From a checkpoint of a small transformer trained on Wikipedia.
Size: 8 heads of 32, vocabulary 16384, 16.1M parameters.
Architecture: LayerNorm before each block, learned positions, biases, tied embeddings.
MLP neurons of a small language model. Each row is named by its layer, matrix (up: input weights) and neuron, and shows model dimensions 0-127. Each number is 128 + 24 x the weight over its row's rms, rounded and kept within 0 to 255. Numbers have three digits each.
A block is one neuron, or neurons of one layer that tend to fire together. Before each block is what it responds to, as a language model described it from the Wikipedia text at the highest values.

Description: End-of-block punctuation. Punctuation that closes a block just before a blank line or new section, strongest on the dot in infobox website URLs (www.daverowemusic.com), also paragraph-final periods, colons before lists, and closing === of headings.
L5.up52:105153092139104132110134071117100159156145129163113123119141101129108112096121079154136134133124147080121150137110110093118133124131133112116130156128128076114103167127142139141155123166147141094136143211108161072121120168118133139129094104097098115096140148144101141137169106167101121144114139163156180110110185145177161084135139190114169128128117130124141124123148140131088134153165

Description: Wiki table cell entries. Numbers and short entries in pipe-delimited Wikipedia tables (sports standings, results, statistics), such as 0, 46, D, plus row-ending line breaks.
L3.up173:138140133131122118121144121120172121113143083105115104128129140150110089130116107137130121136119124135074124115106094105104160172206125152147117120129103128092162122149134101108114133150140177126163158185127172121159134119158111120126143133106138145107107119137140094128129153125117151153133161117184122116087140152110131111125130137124125129178096171189138101122158135180117110120114
L3.up210:142091110110069169103143153088114131134147122128118167177170167117143131116142118107163121108138142102159115135108126121149085107149154132056128124168103137124142133133169135176080120162127143114089094114171136126113136133123129100146136125103116167089120168130126138144133096160111141096148120145124141132153137131171155140130172118148112119118162151124164148147129118096081151127193
L3.up249:124132144087072141106092123098125157148157129103118139110098151150153110140129114147147121124147141117122135139090167158112074138126157135127102123153135120095157098104134102118151098132114152089133112146138132124118132152139113120105154117146127113140109175114147100132120133134143112158137118099173107084139139148127154119141139118117096113173087096131152134130128146091120104139136
L3.up254:153142082155100150152088115139132131122136115126126161134132109149093102100142130143161149173169145122113113119128146170139128129133133146120094114129113161127125133147136117146158124181126128110148144144152159114122128092135125085120149127110115141142115137119161131109131109115095117099148135140179144136136140123061142127094136111127115132155136128117141142106124150146140124108144
L3.up304:129176097117129140126091121140147135112143161126117187083134141166111107128106109116112134127117090115135140149105148130099121092094133138125102196156136172124129131137151081156109155174188150127056122140134149099128100088151125078098128129129182126140141132133177146111115136100082129137135128132139126170130128144111135149142145140146122107152082135161158113103115106097146108124124
L3.up332:133152138152146125153097158125091121117170125117105150107136160141150105105141110125127143136148101097108100123096176141121133107122127172102109129130135143120129135128162091117122124138187095093154104141162162083082127120158152102111115081156122083120117150135172132120148150126099149148122127112123143159136129140176132144118104108109134097161110147136154124129138130082143076157142
L3.up367:121150093093136141134148123073118108142131120141120142086123155108167169099124122166105131112140118115126144124110159111088078126153172116134068174148157143096116140109143108178137090135145177076060107144140152103101101118110127111139059108131132126110120136116146151105128104134132139194121138138101131119094112147130152136117128144142142112156131150112191128106156129108113131183105
L3.up410:101126140140108142142142092104099105106119090144072157123140160095119127113096120135111098172152121155150151124110125145096148121139158121113045110185155155085123156164152115098112103114125160144121064134125139105126091117107123086166112137130145125096151101106154146111129180094151147156148138146154109127122136115140124136081135139165130122171114169152172115126118122097136147085105
L3.up587:147113128127132126091111103108125147152142116093112168110137159138119093109103130100084157125135081129153127131171179128103144152083157145109106145192134147111091130134136113112102132166120151149108123138143119140119096126184126092135097128128156136129100145136142116102128125120137152158128148177162141105118137143080139124137131129132108080124116145147167112133076146101123080110093
L3.up702:144121115140107148129144122135118138091185090132118172154134151134130107136102127123132136163149138142119148137157182153091093144099188175121156139142107155112144132089156106097085132126140164112135093160154127143134122128129127079102128110125120127121094128125182116125137156117106136130128118160093123123135166130118138117110143112176116116174092139151170149139105139106107093104142
L3.up738:142160159085121135073199154116143102156137150101161178118140163131122132135133163135152114107141125118141133126097082099125151142134101114102098108128136138119092100118133125159122121144194162144062107170104120196116111145090106125113150144105091131103067138128097108121135116118102129131104107138155145109124113127144106105165149107136119126162083189145159119160142130087148127168148
L3.up800:141118154163085181100157128081135166157173130178113153157145155115149100131132128112131176148155105138131138136090117139148120111131102151133114160164133154164124124163121122134116106114116148141140103120126121148114156125121121078126142121114134132098113102094142133077091148103150148123156096169128148103164095131124134146130114149130119085131113162153148125126094125099075078086151
L3.up802:170131134126109156089161143107103136094153127113156152192132129135125120142141125122074135139162116140099126128168145158079126143122204126093080139164110121072127099116164134113096152128140144131113138137150129106126131094169143130141129118101132106086103123111133112123117144157163130157116155151126124125133137140165129088118140125181117113155146154132181120144112136122156111083159
L3.up836:104136168154092157107097150105104156101154171148094092120132135123112119107125136137098143154131133110152132146128126121117111123148130112112093122087165100138112161130157115125108136128117106115128108135158142118111141129149135083109101101118145128128096110142133126101144138142131088176110106142160145131148152127085117104141156169151066099124154126176152120138124131125080087110134
L3.up938:081144119132121171080103123104123125134140134146085118132139117137132139122121141141101175139199108144117119160136140122152132136135126166113146134178111144170135153155126147137129085133124110148111115101090093107123158098155133058118123107108147116110111137117142138082146124111157142130133104131132159110151095125157114111140135109119109094127139146137145134091117133079105104105142
L3.up948:132114116095139114120140133164097132114145142095104134142126143122148128116134148124091135140121118138093128146163157104105130136089141179090108158115135119093070154077153082125104160101163156124087126161168150136120116103150127110125094096129139160153072118144139114127124103148150139143138113164158168131151074158142104073117132121127141135130130147154161128137091124157155102106123

Description: Infobox field labels. Starts of field labels in flattened infobox lists, e.g. Succeeded by, Service years, FIPS code, and the newline or separator before them.
L6.up166:107116130116118143126114089123152128108167188156148102126113143107105089108115091128109137101078150113147138149087130153123096123112095107105114163136060124142142105117121115115138144135140116155117115141092126143102118139134112113118110134123135130139135075132142097135116145112149115139089108151160144136111116124108091121161167164110102106141096111182153146109133135112122131129177
L6.up319:130124154080128119131131126103130118175121177128147085151134116128114091131124064118144114128124119063175155100104093133121104122159065167164120141122114133135104143123162154102133156088180117114138132157140122153132132185082132130133101108119137092127146094177121132136114135123104089129097129114154119114095104126102112133148174170128082133130100146133126097126115095149088098137102
L6.up328:110132113075118107074115118134136164158114156094077088117114131149133117107148100107143117109097127149178151126096143181105147113167105155137102155127154134130097164144137149121138183124170094099141096144132141171098128158125106130144123102155120136144111112151158101144123137117106105147101119153139194107161116117119117136120148148113111130139098136146172139140125117072100097121146
L6.up756:109114122146110086094107126109122177167121135166090074114168111134101133129121111062146116125084195105151151127072106120097114093144119140167111144145151153134104185126146140140102120143132115080119126127151091125143147157138140133151137113156158111108116145159141122130096108168162100124118105143161112122151108145159150165134115153174142117123133103169119123127118122135087116135137

Description: Coordinate degree/minute symbols. Mainly the °, ′ and ″ symbols inside map coordinates like 46°12′44″N, often in NRHP tables; weaker on table-separator rows and sentence-opening It/There/While.
L6.up72:134120108126115111100165127109127109176157094101122121149171140121090112119078137107098117181102116158134127094122172115097124098104150175123127126170111141165134111133169119090129141111143116143104101116157097143122083143151167113149142115139136128122083160142140097099101130170164160129140140186126156097114121141130149164147148137189105131140105171120151117109114098126121163096112
L6.up85:189125093075084141107114158136154131117141143134126101111111114142087139154059127120082126180110088131108119127113146125107126136117141156085120103143100127090155127142168097147105131174158150094131106147149144112119062175148116118133112112149144141082085148138157105100131109140148120173141140140126188118128124154125119113106135140135129144157093116111142111111130127120155116116112
L6.up523:146138149097101127119149095102122096176177105109152094120124130140151141136126125151061131177121115106121131127157153163076121115163158198102119152150063148114151106172164112146089138120139178102077146113154134135119118126154118108123113099129157129138091140153161094137111112117120133115185151143090136117125129113116135162121133132183120120109126148104144121136094121147138116132128
L6.up798:150130131172126124141110099067132120130156137146130154116166145144153107081083143129158132144129087130088158148127135147146146091129142140120130159150132134126151137112124145128075131135158121113088056118145109119089130148119092138126114127121195142170117137104172092119130088118102136119160093149139125123101047138150117140164122140157131131129131138120154167118123095108083157112140

Description: Table separator and breaks. Fires on markdown table divider rows like |---|---| under header rows, plus line breaks, sentence ends and paragraph-opening words like However.
L5.up121:169125131123137109152066092122131131128135121148140129110156141145141114122110086137136137107129149131169151113100163153117127112140109213115124171109098155130182156136155130145125167113191128115141080128155129121115115156136110152092120120134170064141070128169134146132119123086111086108142137137101125124102091129094077114127157175127107110133116132163125134120125130100093125091183

Description: Phrase-final noun. The last token of a noun phrase or name just before a comma, period or line break, often in infobox fields, e.g. footballer, Norway, University.
L3.up65:139130116125127117125143120133110169163161118135158088131146098123103112136122136119114145130120160136129139124145130175130168114178119106061125113131120131099118140094175111167121150146142097102137142146148141177137121094126176103140080115188082144138140149122145114103086105163139111134117084187141173102120109138075098109134138124118114098112110103169133161118118137166114101099112
L3.up127:144135135134157133139149105094129135158123114133151088106148128110086115124113083106125150136124106122106116125102088162120110115193080161122116138136091129171093132153173149140169123131116116089130128141138112119111150120114127086134119117133070104116109073133130070147122150135124134185107114156120135105108105180126117192113116138136101096132137143144117136121127157120095136114094
L3.up171:170098121133142111138138111098082155143108166141158099149175105106140117112141118153147139107129134102107126133163160160116115085178150133113130146128124129068126140080147157101137116113156106097139101108142119132111152097132142133132118098153071132094144125137167119106161112104148152117140086175148140132113108128074102163128148194125129124130143139148136139137120120096139129125144
L3.up175:121103119135124153139178154102141194140167143126141094109139096098126174138132137139086141113157168092125118136133144132151096105124166118091134146123098076111136147100106132115055087116142122111129132124145153125127083112127118136105068126127176161120090120134126094123139129140090133133137100200141147119135156132120078123164145155101143119120130118145118135095117162111090122115177
L3.up211:154109106159103152159110153078158158128133157179154091084149143098116148156094097130128141119119134116151136110117093083142127139091138097117134162117129097133181121138156104138093136101197098066147105130125137121132144113118114146114083140128111069092097137112142137147108108103139111143111107144126140168134129146166097123130134162117108117123133132136121134132137174093119134112132
L3.up299:125127106113135135129108113095097131128107139133120112124156149094136053109132125121100149119116115100111131116156116126116115109119086151139126141137123120127111139088166100105108142107126130116107122133123134099152149161112138104147084079127079125099137101153148102139109134141158105139092095201124149136145135154122103169133167150140126109104092135115121137138118120100145109104148
L3.up318:141099129127128131148131133142114163099111141108142104163159153142123104145126168131128137169090118112120135117121115113103157131131131159140134148116067106124136164097134081087143132175114089111155156153123148078121131144126115122152154084111139107100171070139161106168161149121111118115121126123178130117159141136172087089127124171119124122151126141146127122112122143176121097124167
L3.up424:135095147098120129094136143135118129168101168122139087180138118143073132145134149152109141147175175091135101124168112108149098129126123152116130136098112122091162132118154075093142199146130145159135165158137126151124130123157104105105112126145106139102079132152154118090173133148106141156133111145157138109134141104067132097130128156117106123115110108150112169171108146145139095099097
L3.up435:110091110167102120112142212112149210136124136117124140103124148091146163138110116141132128113143153128165142062146128142119137143167134110104071113133105136140127109112127113112114119113147165115143144114143170142081173114099100109192126081149078135111169107086112078126148149125116130145139123121118112115114122151133131135134129150167116120100143150172139115147112140084113127108090
L3.up682:113122099119106143135132143135088143152118122134127114157140148069151144146106125172095130124158109134121124121141168164094130126149208112110127100159147151064131110084141127074105082108140136089158143112115115101124103105122131140145121098151090091130148138120190117119116189131151120118138119167124137118137069078104100114157150150145148120101117135110111121121113151092099109121160
L3.up777:109104128142120110139169157122108138155089131160156106150149131093092128147128146099117144085141139076134143054150111132118131117119112111144075105117137110137120125074138134108142120080103122115126145146149170156121137133067125121150122121178118130113096125081137063106164136176126120130137101136086148156119134133105111144108141146166108143102134113146133150161138132117108144135141
L3.up806:172074160091125111102166127101111123132102165133164132140173116110112139136151136112142142122139148100150126096154117145104129134142125163130120134108095123132083116091157113121137057101130115131142141117158114116098139152111134124122102115157138101132102163116128095115135140134113107122131118148154108091141147105082102125171134119130094111125107135105121184154108146112110092144165
L3.up891:165135108141085089139123126109122110181135119167133157121168124127087141096146090113135151140163093129135141144142124129123156147173106111089114122137137117162112094129154142138154168097154138113126147135131122181115102061154115143153094113137051146147096113135141106114161151144119138125131095163141165095119145092117141137115156139154128133128143148163145162176101130099150087139124
L3.up917:140132143149140121115127137122124130132117161152166088164145119092047103112126126118109155112102181151138134111168155119140167132152119078144128124097099112092139179117147153126094124122157109138132160122162148140154125140127123143152098099116085088090090126107123080149154102175153107109126136118186178123143138143125096112133139159117108104123111107140115168143121110129113129135088
L3.up950:149116130122120111128145135093089124122097163139181111148147124064123131142145158114123137137130131116138152121149155133050131109144133158148141147111099114116091117090197124130118110109178159099115175110181133129107147134119123115155038092147110090125109098138144122167145110155147127083103132170142181119129105147131060064123135128103127113106147155101132116141111107134113098144113
L3.up979:149141121136124105145129091127084131106125123148142112163143158089152123122141120122119124108177124096161149137167147123131099132152140088113151146119162131097152130098189118122095080129164167095133130138169157097129106138141130124131109122157093113112094131143152134152125135166137114102117112200108180135125129154142104100116133140135115128120109160123158113155087142077155077108097

Description: Place-name end tokens. Final words of place names in location phrases, mostly country or state after a comma, such as United States, Georgia, Mexico, Hong Kong.
L6.up105:153162130120122092113173126155120136096154113103151118132130125103092152087136103104107146091128119116143123133076131158132138099082115137140125168147122126170072150103190125088109122148173159133138109131149167142152100115165118088122127128152132119099136071135126093114141180110103121144097132158120125113136138157134118132116163144150095142131084164133142154135105176131133100152094
L6.up303:153108116104097147132110121130141112114120148104166167097151143118081133131133095138063139111106133136125124138113113196129080076097113114107105186142126110118136135113159139130090124148154125137149096121133140157135110116117130100129114101124100097134123117136147112127097182146122109147113113160177115087085133123089100124112115158191098116130140122142128178112083130126137110133122
L6.up907:175135140101143115118176123141115091147176149099143085142139100130058134128131141105104070133123153081130146109108158196108123100146126176129129094139104120117079163126110136095086109120137116108114130126145140139165127163172105138137121108165117114115138111099112159123084151177100119099137144134117122126139132140123083136141147152171128144159122152136139120123158175129099127108113
L6.up1016:103115124118136128110129122129116139142162144126149100153139123075049127140129114113119176085133145124140127145104115182131135107135113138129156117111152062136080153124155139117157094148117144087131110105132119130115126136144133110145133111165145133103111100149120096101107172154122143147118129163128202104108115102145157149123168191101128117125146130109108164082102122131090082119122

Description: Name-completing word pieces. Later pieces of multi-token proper names and compounds, mostly places and teams, e.g. United Kingdom/States, New Zealand, Nebr-aska, Timber-wolves, north-east.
L5.up914:140095120125099109123111157129133127139118131080153133130142092133139118145145144104082118123132159145141140091141138164154150107106135111111150136136136104159123137092132147167118131116164110149122133125140107162131150107120129121159116118150084135101140133123156146125133115079107100122173089163155098131139112081097060108121139130129091132120117142122142122126091123105156100132128

Description: Table cell endings. Last token of a value inside a pipe-delimited table cell, just before the closing bar, mostly numbers like goal difference (+34, −23, 0) plus commas in dates or score lists.
L6.up609:098147126144126164118117115122128131134188140098100140124157160132109141118118109152066144120166086128171132154130160131136073129096135125131120094122121131142135100132142084125142094142096100117150113129132100130125125109139138086106124126109103154151128127162136150102084158160148147121117116135129142101147112141113153137109148099115100113141113151152122138138105141140142109092101
L6.up893:151131112126078150114109142122141145112191137143122118144129194143145095143117134123091158105130086144152134142130139151143106113112133150082130108137151113134137161120144083114139130127134096139126105120140130154120121097113104117079111108134126149145133120155131150102113160107110132135121130170186155096130085155101148106115157126096095102122115154159131149117109113139101073096160
L6.up944:156163110123156132059144112155129122127174147109103119133126134165069098106131085109147123155126120145117151115098164150117146106075121096148112087152137125127140114116146143105129114117091124124124144106139100125142082091118107151100145125118139116123143155099126106102114184156140085123146144133139128117128117142139136122117128143124121084152125154120139129099112113140132080127166
L6.up1004:123106116124156100125168163125151155134132123133125131150143065156145108121108119129128103141136121153129118125116111131104136119092129161129108109148150123122136124125180144087137120083100130143135161130150150114144118128138139125159132123149073132107155094157132102058090147154133128105161139136144131125119133140127157179122113120125115132190114115134148135119132120146138124088081

Description: Structured-text field boundaries. Separators in infobox, table and list text: spaces before the slash after coordinates, line breaks, table pipes, heading equals signs, first words of field labels (Dialling, Part).
L3.up33:132175122130141137139151090116074136122101148156127089148144114122097129135080137109150161122142117153115120119135171126114132113141158126124128147149132146108145101097148121152093109106114124089135160136170148127132136102135125110141135055117093132092140131137138102128133092112175098130140110132156144122188121150146150111115155130119102098121070131132181157133133103094121121159113
L3.up42:120120098125140138126163122081100119132135100133104084120161103107105107109086137118143154124119144090152124148097106110085109112104134142152111126137115080153084154159141145101148140119131119132079084145144110122124113140101106111112098108136110166125096077143128126141152144155129161138070124129120153130145107096141101133105129129117135088160154145135139096143142115110131111137168
L3.up45:126148116163139125120110124152124131103155158145106099125172130148088078105084117128113158140118164133114122146132163123123107123124149092129138098137111099074147141114160169140066160122132091069139132123146092125149121119151132087138127120138093106085128124139128114127117122140169077139099115105159126114111148158119096096136157163131106109101123113116132156103125130101102119173103
L3.up106:101143136142096148156115094079077149108173178191123133152136124130092046131134153131107129119081097106138131164123121121144103118155121096130122162146117108063148185103174141149113091145140110142139112122113113099147114108148142084121118118120133090079127142157151148104154115149126118151129096146136168114113128133140162146138156148120097107151118167158121159128142118129120120121106
L3.up205:111112106133168090120128158112094144086126157082155114152140103128076086098108122113131136145114102127178122128115117085101082117127132124137123109082101082107099131117129134138095135142120087132130124153146161135134118146132116122149107105151128134148095109136081172128170114162122122086116129098165155117153132134147108084118129152135132131124129125143128108145113160164151141141106
L3.up207:128142098051148144112158156119172123150122151173118145146147062134139086122119103129120117097105177117105135140137100128116141111141117072112126132146125064098100109109107132130161151142151115133132173116102108188130132096121126138120113123124080128076133105122162121094153154095116121154098112159108152069106130117138115104141134118076144134130139148107122103102126122147090136109123
L3.up228:094120157133120135139113072074083159161130137135152106134115135135133084106141134148106136121109122110123145173095123103077129133127111150157116127145131093078115101122167127139130185179119148119153117125115119123107087124108156122105125095116120106097151155178147139131168139191123125143150101142137087092110123149179140154157141151104110110115095150142116142131132116170155079134132
L3.up458:122168110112149110128140136176080131148112156127119121092116109142122118106097093085152133159155098135145130134113129101108114106138095153144106143123092119158101144159137127131178162092129089145131105151126163133105120072135117097129122083112123146110122095150137106122117129113107068141097156107118152116134129175174130069102152127096140117166070140148158113121149126130137111117087
L3.up469:111151122109143154121123135104088180159176146163155100143141124124158090101099098116119144123090157114128130146093115097132122113153116155132139149145078105166061150121167151135174123150140141128125152152133141124092126129131117083145090117102070129114165080128174150131152104173101098169116078149128139108091093165159142125151153130113109117115130123120143103109124110137136095142124
L3.up532:095125104062132130099102119116081125125131129145088122087110112156117071131134117121105130145078141142129127150093127146140114132163092180141108111142118146136071139106143137141171113154124134141095119150136121131108134115134133095147112103128106161130128094127107123138138162118114128167140124112143131075130100132156129166113131131132106110178106155152164154116119128145122104111096
L3.up808:109105089159113141141131178127107182114108105131116076122121067111112124140123103152111146144139159156177112122104132102100081120121123129117118142155089077098110130124108123091103123155123123087133135171118146119138133141121123106124132076109073155124114146140142133134133146150148154147126129142167134107141139117147099134101124170124133094147145151130110105103106129156121107138119
L3.up844:146083132077156127103133152132112202165105136098127145134161127159089138122132107105126137118143137104148138141074108163127053124208117137136092142128106127124087167146126125178172134128162113077098121123173094114116151135103128167172126091142083148158151145116112116124141111162129118154124126122167144081151111126111135156134135149131116135126139089112151120117127098115082122140207
L3.up848:154146148120157143093121139104117151138125167169106069092165106134127113121138103113106128147117122110141159133104122126134114114161098147124116173132097126140082130157150117088137101108113128104135129131175093111122161151120122095154137079129126124120103119143144110133131103144138106156141099134122145132142128111126104149121146152110107097139115159134134088138120115099164116120105
L3.up901:135145109158094134126085167105117143117173170180163139116121124118103138133116159147069143169166113082139143128113160132100128111098101130112120132116123112096127127124185140151145131178131125108139142112106166095097096139121094077140094128117116111120153117137122118116135135158077111163160126134132179135095125151129119112164144134117094116132082114145120159115142137124144095108103
L3.up964:113117132083170110101127113088113130142099122140125079124153112080103122106125119106154135127136130127124121119146113073088109124151104156133094123140114112145097171165160126128169175104166087089128124137147151152107136129129147129161106103134083140092122122135129124141145130149133116153076158118139169077135106155164127117092137130103136124165113176154126094135138115143136075120122
L3.up995:093168117143106172082127105084087127130155152133116129121117142145130121106116153131110189154156136151141111191129137160091124139123103148126114118129094109095114147149113132128130132151136154094121103147112083130129138104149112081120126097127103114116122121161147144124133110116132095142128133136142112108124095151137099146116169155118115074120114168155162106107114124123089078139137

Description: Markdown table separator rows. Fires on the |---|---|---| divider line right after a table's header row, in Wikipedia lists of results, filmographies, squads and elections; weaker on header cells, pipes and scattered word starts.
L3.up69:131134117145118121150144070118081098125112096132132147155149129134114091079118086140104142162164114138130144125144126148141125121131183095134107131172104172127142100128151159115106100132132194090131149126142100123091104087153161127155093114101164085089140137125173116123127127112104120109148132153184103080111191109123126087156170114128092135106084096142139154118109158126144099099126
L3.up192:111159137082088143107117149099092156168117143089163125144144100090105117140136119115100115084104130131139120112150150151102098106153139145137123116183119112138175114126132131146126116163160153147120122124128154126108104134097144129131131117108131117138082158136131081138141069101156097145128101136118149133151119117146127137139155126115105090122115185134156092143123116105171114135132
L3.up198:150164097115125148129115102120105142112134150180112085097126145109082074124072140134117125159116085120119156120118155123112144134127117131127132182171064137079144142131108165134107106124170130095118158145103159119085089124123094140140107096164119084097100125135168125142139128111118120144138139125113210135179111125133072111146132162146132140128073167110170120073135166116130143140090
L3.up288:146169120181145105131145072126071129151117153147152131129128131128116122066064100101146120170164082136139144124142128116092131113136128125137122165179114162122138146130159135163124118121167138101110159139179143094080128107152097123148067115103117108080122081135147145111172119129102107116127146134124136152133159146133139109141104135153139125121123146114161143072130188126140119123119
L3.up371:112169062169143119084128156112131111155166122132109117102128119100127137119056113093123180101163147112120142127122159114117161140193141138063154154161132149103134119120160132157084134150131142144096133112156072186132104141115119131118117118139153123112138168146133102135167135116167120156145146145112161125172118115128109116134155116065142129121067137120158134116154089097138125107099
L3.up412:115175106125096113112131136131068111151134138127126095121104144141136071104076126149097124129123131109122137110105147108092117110108095144146142122158084099087099102104144129114136157164171152117091104173107170133136090138179133136123098108147109116135138100173133125168135156132111136174147138129068162124143135108143109166122123137143127133168053142141172105112157131078150120111106
L3.up438:098138094107146117109123084123122137207116086130157107135124087099105108134065151097117137152104183141088140127170173118080108153131157142150145105133123135094158076108156128112139118130108141116111132144124089150184110121151128124105112108150097138104104138168122063125145111159168144154128138137135174119123135150093127140099128177117137117118119160102139120102120115149086130149094
L3.up449:150156130122156139115084089121136107152114160131151135126157141179097089122130112133100159162123130095097112135140155173127135100142094125115135103158080136126132142158142129119157140131149115104149144107144114084092136123195112117132139091122090076116118099171184141132154095102134130106154169105173109136109156115085079166111149170095100103101113116138122174104110127132131137131161
L3.up498:139116118160085109130151158113086170164109132107133112163084126099105124100110126127099121147109155158101124072157160136075146137136154115112140142144109137069154117127132110103093127100158137078135166124124163094170089101125132150141097087165115121137162149139125125122154167160178127138153171090162151153155146129153112077122156160123128134121117160118121117136129124117156093095132
L3.up607:129101117151129109103106164124155151099151098152112130106164156095165112136105086146122085128146106131117127068121152151148125138150119174130135137170144152158113067172147119083076138098163124097140085117163111100132120139119120129174160107142123114129111159074148125161111110133153097139110145128102151133159121122106096162169119140175134120130106140119139096134103095104109158108098
L3.up675:098167138158134127127102122102067100101102083155135100140135107167109168098109144130111118118126167154095153149151179125148140104111215110132153151115103096115150088139132142092108141138111126129126131125129084113114109113140145103093117129095118126119105142179139117143160128123161107097118106139108168189139195103132095082103150146140126123128147109127134154096076158140149136112119
L3.up689:145130161106155135144110102087090141121201131134117152161107139118115065098116148140100136129087108139118162128153147151080155135144146181136151117187086096106125124120184141141143115131180110100140127115116128115108097102168111111160118147134124088129136106129110183144091158139106148105096093132123154133116075163142115140122118126171086134146136140136139157110139147144124131122155
L3.up875:131136149107143107160154063100082163189102150100131114176165155096080105093082138095115127148120179121145117130147110126095108122090153145144120126143147164116111158134159106088129112092123126115148123118158070126095085158100139132120091082173151084110128128161129117155162130129142091129113155098155147128159162153114095121124146130107153110122123113117123126132107137134103121143117
L3.up876:109136082093135139149124165095129112137107087130096145122111093104082137123117137132126134127121186137100125127142167137143147153126175144091107145147128138074081107077104086155079156138151124134115160124084083131119122119136123131123098112124102158109148141158142134134197124117086136161163146174140136147154142124107106138114152138106155139160145133098143151104137099113094105161107
L3.up905:109167157120105135097126072085116119125156126123091142157159155117141111110146156115163131111138117106133138096112129122112141131109128152104099160120154170117176141164119175130078114116150135122151116127154099154131096161163155141175127092154130105086096100125124097117111137173173136129087106151080149116139103104133099178119150143169133115112127155083151107132116092115104139121145
L3.up987:122118137165125141122113097144133153116130143124114146142138166127098113119096130081094128135083174135085135112131151154110170180145182140074121155155098117090155120090119143127142135151120122118125127115097113135122113116124163146128120120130120108116121096117168101121170116125162095150168162109178129123152152110155129151158118164169106114132151117153142188079126098166094127120107